Part of a small language model's weights.
Size: 12 layers, width 192, 3 heads of 64, MLP 768 ReLU, vocabulary 8192, 6.91M parameters.
Architecture: LayerNorm before each block, rotary positions, biases, tied embeddings, attention and MLP in parallel.
Training: a variant of Adam for these matrices, 104M tokens, 12696 steps.
MLP neurons of a small language model. Each row is named by its layer, matrix (up: input weights) and neuron, and shows model dimensions 48-143. Each number is 200 + 40 x the weight over its row's rms, rounded and kept within 0 to 999.
Before each neuron's rows, "fires after" lists the tokens most often just before its 100 highest values on Wikipedia text that the model never trained on.

fires after: " ", "s", "|---|---|", " S", "-"
L7.up155,192,235,203,257,217,273,220,197,186,122,183,179,215,224,180,174,195,219,231,199,182,244,221,148,215,118,245,186,167,184,225,134,220,190,208,220,225,244,209,233,258,144,210,240,156,173,155,209,174,241,181,175,227,237,240,246,208,196,166,169,202,277,283,185,166,172,225,168,234,264,178,190,100,227,196,163,206,283,214,169,168,245,238,213,188,234,206,193,138,178,275,238,211,281,192,228

fires after: " ", " Con", "\n", " c"
L7.up449,204,190,212,240,161,224,189,267,146,199,241,255,150,244,178,152,222,153,200,190,194,185,199,191,201,233,183,201,185,174,212,184,211,156,229,237,199,172,126,201,196,150,182,122,137,208,232,192,174,195,74,183,219,146,203,254,173,206,245,228,168,279,114,192,224,197,180,247,156,209,165,204,177,172,155,270,256,153,305,278,205,128,214,187,188,222,168,214,181,203,168,201,224,198,128,217

fires after: " (", "\n", " \"", "C", " "
L5.up346,293,191,233,261,241,124,241,209,214,218,121,190,250,191,173,191,179,154,139,216,206,176,247,160,275,229,229,223,147,221,153,181,168,165,254,167,255,164,193,195,208,223,223,265,179,157,284,223,155,207,187,151,173,225,236,247,212,208,252,231,239,240,152,272,247,237,212,217,191,163,183,146,83,168,234,208,144,224,183,152,193,216,239,235,194,236,167,220,237,204,231,202,221,199,232,161

fires after: " Al", " No", "al", "Al"
L7.up247,172,166,184,166,193,221,245,207,183,213,231,202,255,203,199,159,220,170,210,182,266,123,214,218,143,97,225,228,109,196,212,182,188,265,160,237,238,177,191,244,163,218,130,225,195,301,255,264,219,170,137,193,154,143,92,211,182,264,228,191,223,166,153,252,214,200,278,230,159,214,195,201,170,240,239,213,198,238,197,244,144,145,251,142,201,197,137,148,234,240,221,149,254,207,160,154

fires after: " ", " con", " re", " Con", "-", " Re"
L7.up462,267,209,193,186,212,221,238,133,206,185,135,233,249,202,233,234,153,158,157,211,167,233,206,156,253,133,231,227,156,181,160,220,184,140,274,194,308,240,209,195,159,187,156,202,190,265,289,247,212,267,148,205,165,143,224,228,186,200,234,162,195,181,246,244,227,202,260,303,174,214,139,212,103,162,167,226,212,240,201,237,166,283,241,226,246,243,144,224,202,262,189,169,229,168,253,195

fires after: "-", "s", "–", " on"
L5.up221,176,194,225,204,186,239,145,314,132,234,190,114,249,345,151,195,240,149,210,149,220,166,195,194,188,231,204,245,147,194,255,224,196,160,214,202,261,192,172,185,235,148,161,198,177,128,226,176,127,223,208,231,165,261,202,170,199,216,244,249,222,224,265,191,173,129,189,151,189,246,190,126,200,275,248,194,265,226,223,168,183,196,278,191,221,210,235,192,175,185,228,210,204,195,187,203

fires after: "-", "–", "s", " in"
L7.up638,158,178,224,233,188,219,169,279,168,190,222,185,225,307,132,242,204,189,222,114,186,187,236,151,196,157,166,222,90,245,232,209,185,125,229,176,308,186,173,174,165,189,155,248,230,216,283,257,169,291,188,164,248,197,219,176,207,245,248,252,194,220,200,225,259,195,271,220,233,254,194,148,163,192,196,188,177,145,183,219,183,240,202,223,243,234,205,225,193,180,170,233,196,137,202,196

fires after: "2", " the"
L3.up320,131,129,244,200,169,257,297,213,240,182,133,213,222,249,211,131,246,177,259,139,229,225,178,192,168,154,186,203,110,183,192,170,262,111,187,238,224,183,142,184,222,185,182,233,212,244,267,217,143,266,251,249,207,181,136,185,201,339,205,209,199,212,219,198,264,204,205,155,195,235,168,202,211,207,208,63,168,132,187,158,191,219,225,234,216,231,185,270,189,237,213,173,163,252,178,167

fires after: "\n", "==", "."
L7.up591,221,206,72,211,236,111,187,214,172,193,206,189,218,234,172,167,214,164,162,129,227,82,165,222,151,200,271,225,220,194,188,160,179,203,178,239,242,182,227,168,193,156,182,185,219,190,258,284,188,248,187,226,235,212,223,190,260,215,213,229,172,259,156,217,172,221,220,196,195,195,241,204,195,194,291,253,201,251,265,270,192,191,220,202,122,187,188,184,147,275,241,158,188,176,200,238

fires after: "1", " ", " C", " p", " con", " c"
L5.up47,246,211,195,262,243,223,235,194,181,248,231,184,190,143,154,179,180,184,201,214,255,114,154,183,292,224,223,172,258,214,167,202,281,232,323,175,207,216,196,271,218,160,186,285,196,280,222,198,177,241,204,173,197,218,235,266,185,191,188,127,250,249,183,221,199,173,243,188,199,178,132,208,181,146,216,213,265,196,226,205,180,198,252,137,241,144,142,200,158,186,236,249,131,172,199,164

fires after: "\n", "″", "-", ".", "°"
L5.up424,158,170,233,193,126,242,271,188,229,187,162,149,159,174,207,208,188,185,167,166,267,207,197,173,183,182,178,202,171,100,174,196,198,208,176,218,244,212,191,208,145,209,189,224,237,255,229,187,120,191,202,164,157,244,184,183,230,186,273,210,209,156,209,306,167,188,157,261,180,214,206,250,144,236,160,311,209,187,182,260,161,187,221,210,198,191,194,162,186,179,194,221,202,236,227,174

fires after: " ", "s", "-", " con", " ("
L5.up172,286,208,211,195,261,175,186,158,172,246,198,187,164,185,113,141,212,192,204,149,169,222,226,116,236,182,183,193,192,191,217,179,247,149,165,156,232,248,167,262,260,154,156,174,167,247,266,207,131,244,198,199,146,189,263,275,252,233,224,186,249,261,246,264,154,199,271,194,201,218,124,180,227,225,113,180,243,142,257,220,192,207,237,174,160,220,200,210,191,210,182,250,154,199,195,185

fires after: "2"
L7.up463,215,158,212,175,211,248,164,176,166,193,141,179,154,227,179,152,166,207,207,214,306,213,154,220,241,222,310,134,220,201,248,200,166,219,170,224,174,123,146,201,214,114,205,248,237,259,191,227,154,272,127,230,233,196,89,236,214,243,183,225,222,193,165,192,196,210,188,154,203,223,209,233,219,271,185,160,237,218,216,154,192,187,138,175,213,187,186,175,231,256,192,193,71,162,161,262

fires after: " ", "G", " F", " c", " p", "F"
L5.up727,264,216,197,217,198,256,211,141,197,299,227,199,181,232,182,169,130,183,149,150,205,134,256,157,211,151,142,173,221,175,153,166,195,252,231,222,198,175,192,263,250,217,188,237,157,205,224,105,164,265,181,206,281,216,219,228,205,288,267,183,197,204,165,251,171,239,220,156,168,239,161,179,124,199,161,193,246,128,277,273,205,140,263,198,204,205,191,236,163,214,229,224,180,225,212,194

fires after: "9", "8", "1", "6", "5", "3"
L7.up159,201,169,193,195,124,195,239,161,159,190,184,246,226,233,165,175,128,226,145,168,246,212,224,202,169,214,202,187,187,106,119,161,218,127,221,202,171,255,214,145,202,248,211,230,216,181,220,188,189,130,195,212,219,147,225,220,209,173,202,235,284,229,223,245,241,192,175,179,145,201,182,208,192,177,284,223,237,164,156,280,101,196,136,239,169,222,223,120,168,197,199,301,186,169,175,219

fires after: " ", "qu", " \"", "F"
L5.up604,218,203,166,247,287,259,220,151,255,281,235,208,182,153,179,166,218,159,243,186,239,209,166,102,161,174,187,280,188,199,195,175,227,234,217,185,201,145,213,268,169,231,174,217,172,271,228,167,213,263,267,192,190,221,215,193,247,254,259,225,303,165,172,232,227,210,180,181,145,211,196,227,170,167,172,208,167,81,246,184,132,135,223,213,255,173,195,202,127,202,212,222,150,216,232,125

fires after: "-", " (", " ", " In"
L5.up165,164,173,219,222,240,198,261,237,219,198,253,207,198,263,171,104,105,84,179,136,222,186,160,141,250,196,158,191,210,235,217,189,199,166,117,176,206,167,193,220,235,222,174,189,171,223,280,245,203,288,230,231,135,249,211,274,221,288,244,235,191,238,209,231,210,204,230,192,217,208,177,167,138,211,225,201,217,155,198,144,189,206,233,127,203,188,238,284,171,159,217,211,216,239,198,174

fires after: "\n", "-", "|", " No"
L9.up46,213,155,191,201,126,227,200,270,183,189,205,114,190,223,246,161,238,130,229,146,240,191,199,220,147,178,209,166,211,165,193,202,162,199,161,251,252,184,261,185,202,143,212,216,235,281,261,165,209,256,165,251,232,274,206,215,200,266,216,238,203,149,164,291,243,155,195,204,173,262,204,198,120,273,170,227,188,166,233,224,168,203,184,207,199,184,228,198,112,247,199,186,182,257,210,135

fires after: "s", " re", "-", " •", " dis"
L9.up694,226,242,191,218,198,149,232,230,221,202,142,271,255,257,174,234,142,200,207,152,195,216,163,164,196,111,266,179,123,221,178,193,151,209,212,196,237,290,194,199,240,176,127,243,173,197,197,234,148,252,168,203,186,141,260,177,196,234,202,267,237,181,238,260,232,211,193,217,196,301,176,269,110,221,217,259,210,161,205,197,151,277,183,234,152,211,215,169,187,147,243,213,218,229,202,173

fires after: "\n", " ", "C", "B", " ("
L5.up549,192,183,208,167,253,261,273,162,240,290,166,217,244,226,183,223,160,201,200,176,154,166,175,121,257,114,176,206,189,201,180,192,182,206,221,154,198,77,170,214,203,252,204,242,190,210,215,178,126,217,206,184,139,207,225,251,208,240,303,218,205,196,231,209,215,185,168,250,106,185,213,179,105,219,173,162,182,184,247,183,207,188,206,180,211,259,261,155,210,194,204,253,196,235,245,133

fires after: " ", " in", "an", "s", " ("
L9.up727,199,231,222,210,132,149,242,236,177,246,217,199,198,232,171,156,197,142,183,156,191,240,242,124,251,212,124,225,179,203,203,209,214,139,264,219,185,141,205,285,200,154,168,213,153,142,234,274,166,310,182,193,210,215,190,242,172,228,258,218,205,282,226,202,153,152,244,253,209,241,151,136,211,147,145,183,216,209,197,193,173,217,223,191,191,157,176,204,163,219,198,182,173,159,273,159

fires after: "4", "3", "′", "2", "9", "6"
L7.up716,237,241,190,205,162,123,187,248,162,185,153,221,119,251,220,222,189,154,232,175,185,205,186,130,163,199,253,154,166,120,155,137,224,157,177,236,207,235,218,287,172,172,237,204,195,175,171,246,157,227,179,188,137,217,218,229,196,229,209,228,228,193,242,317,196,161,203,152,184,180,188,232,152,189,184,141,228,228,156,229,84,255,187,236,207,216,242,234,117,194,213,255,225,142,198,194

fires after: "\n", " ", ",", "8", "."
L4.up276,223,95,213,209,124,202,226,261,125,248,139,257,259,180,180,191,167,214,209,232,284,120,187,156,226,180,251,159,176,225,161,201,207,205,175,259,232,241,153,244,113,117,190,229,241,167,242,217,137,191,197,208,231,226,285,211,190,191,250,229,181,194,214,265,154,202,183,251,196,240,220,178,197,172,195,217,201,180,155,230,130,234,222,242,228,241,207,217,129,188,251,185,228,157,186,222

fires after: " |", "\n"
L4.up110,228,189,121,193,179,188,158,270,141,199,174,197,214,238,163,152,171,185,179,227,234,125,214,189,215,205,249,214,200,187,159,270,199,201,181,267,244,248,195,178,168,128,199,188,261,190,204,203,176,211,122,222,187,212,232,208,192,177,244,223,175,248,197,275,183,200,220,192,218,143,246,136,208,137,205,223,192,156,198,235,177,287,203,185,127,209,202,165,142,220,303,183,227,92,221,228

fires after: "1", "9", " ", "2", "0"
L4.up572,219,163,237,174,178,192,216,267,151,221,211,282,204,249,161,172,237,176,249,182,156,184,129,172,219,196,274,162,226,173,202,230,237,224,205,199,236,221,139,192,258,107,203,181,211,146,159,212,132,199,122,184,214,272,119,223,174,237,223,165,218,227,181,193,247,172,282,260,217,154,193,144,216,171,247,236,202,203,259,181,101,181,155,235,245,221,152,154,191,155,252,298,158,143,202,206

fires after: " ", "-", " (", "H"
L5.up213,189,230,210,228,216,215,221,230,199,245,173,249,266,218,176,159,209,141,185,170,221,200,186,146,234,219,226,193,165,191,178,119,202,150,249,208,237,154,220,198,223,239,213,204,177,288,271,245,169,208,196,170,201,221,219,282,202,209,241,284,197,157,223,265,198,248,221,264,231,205,159,165,119,204,198,232,235,188,248,190,170,234,293,211,179,182,164,245,200,258,217,198,212,214,238,139

fires after: " Al", "al", "Al", "d", " Co", " Saint"
L7.up575,163,102,191,154,188,209,201,161,153,192,177,158,234,181,166,147,156,199,201,210,255,172,188,216,158,168,265,144,192,102,192,191,182,252,155,245,156,203,182,243,218,129,163,258,191,251,294,276,207,214,171,225,234,215,178,177,236,231,170,259,213,219,176,238,173,189,167,243,150,168,198,192,156,229,173,286,208,275,272,222,213,123,276,179,189,163,185,164,202,242,185,215,220,162,150,213

fires after: " ", "-", " Preced", " Succeed"
L7.up145,246,252,173,166,242,242,253,140,183,203,164,222,188,216,170,180,150,163,200,175,139,212,228,183,183,250,231,165,164,131,242,217,231,179,191,183,165,214,262,271,196,186,198,218,195,231,319,194,213,169,156,148,140,223,241,194,193,228,223,289,227,208,243,251,202,214,220,153,232,151,205,210,184,315,214,266,199,195,231,163,171,155,245,196,137,141,204,145,140,198,181,248,157,214,174,149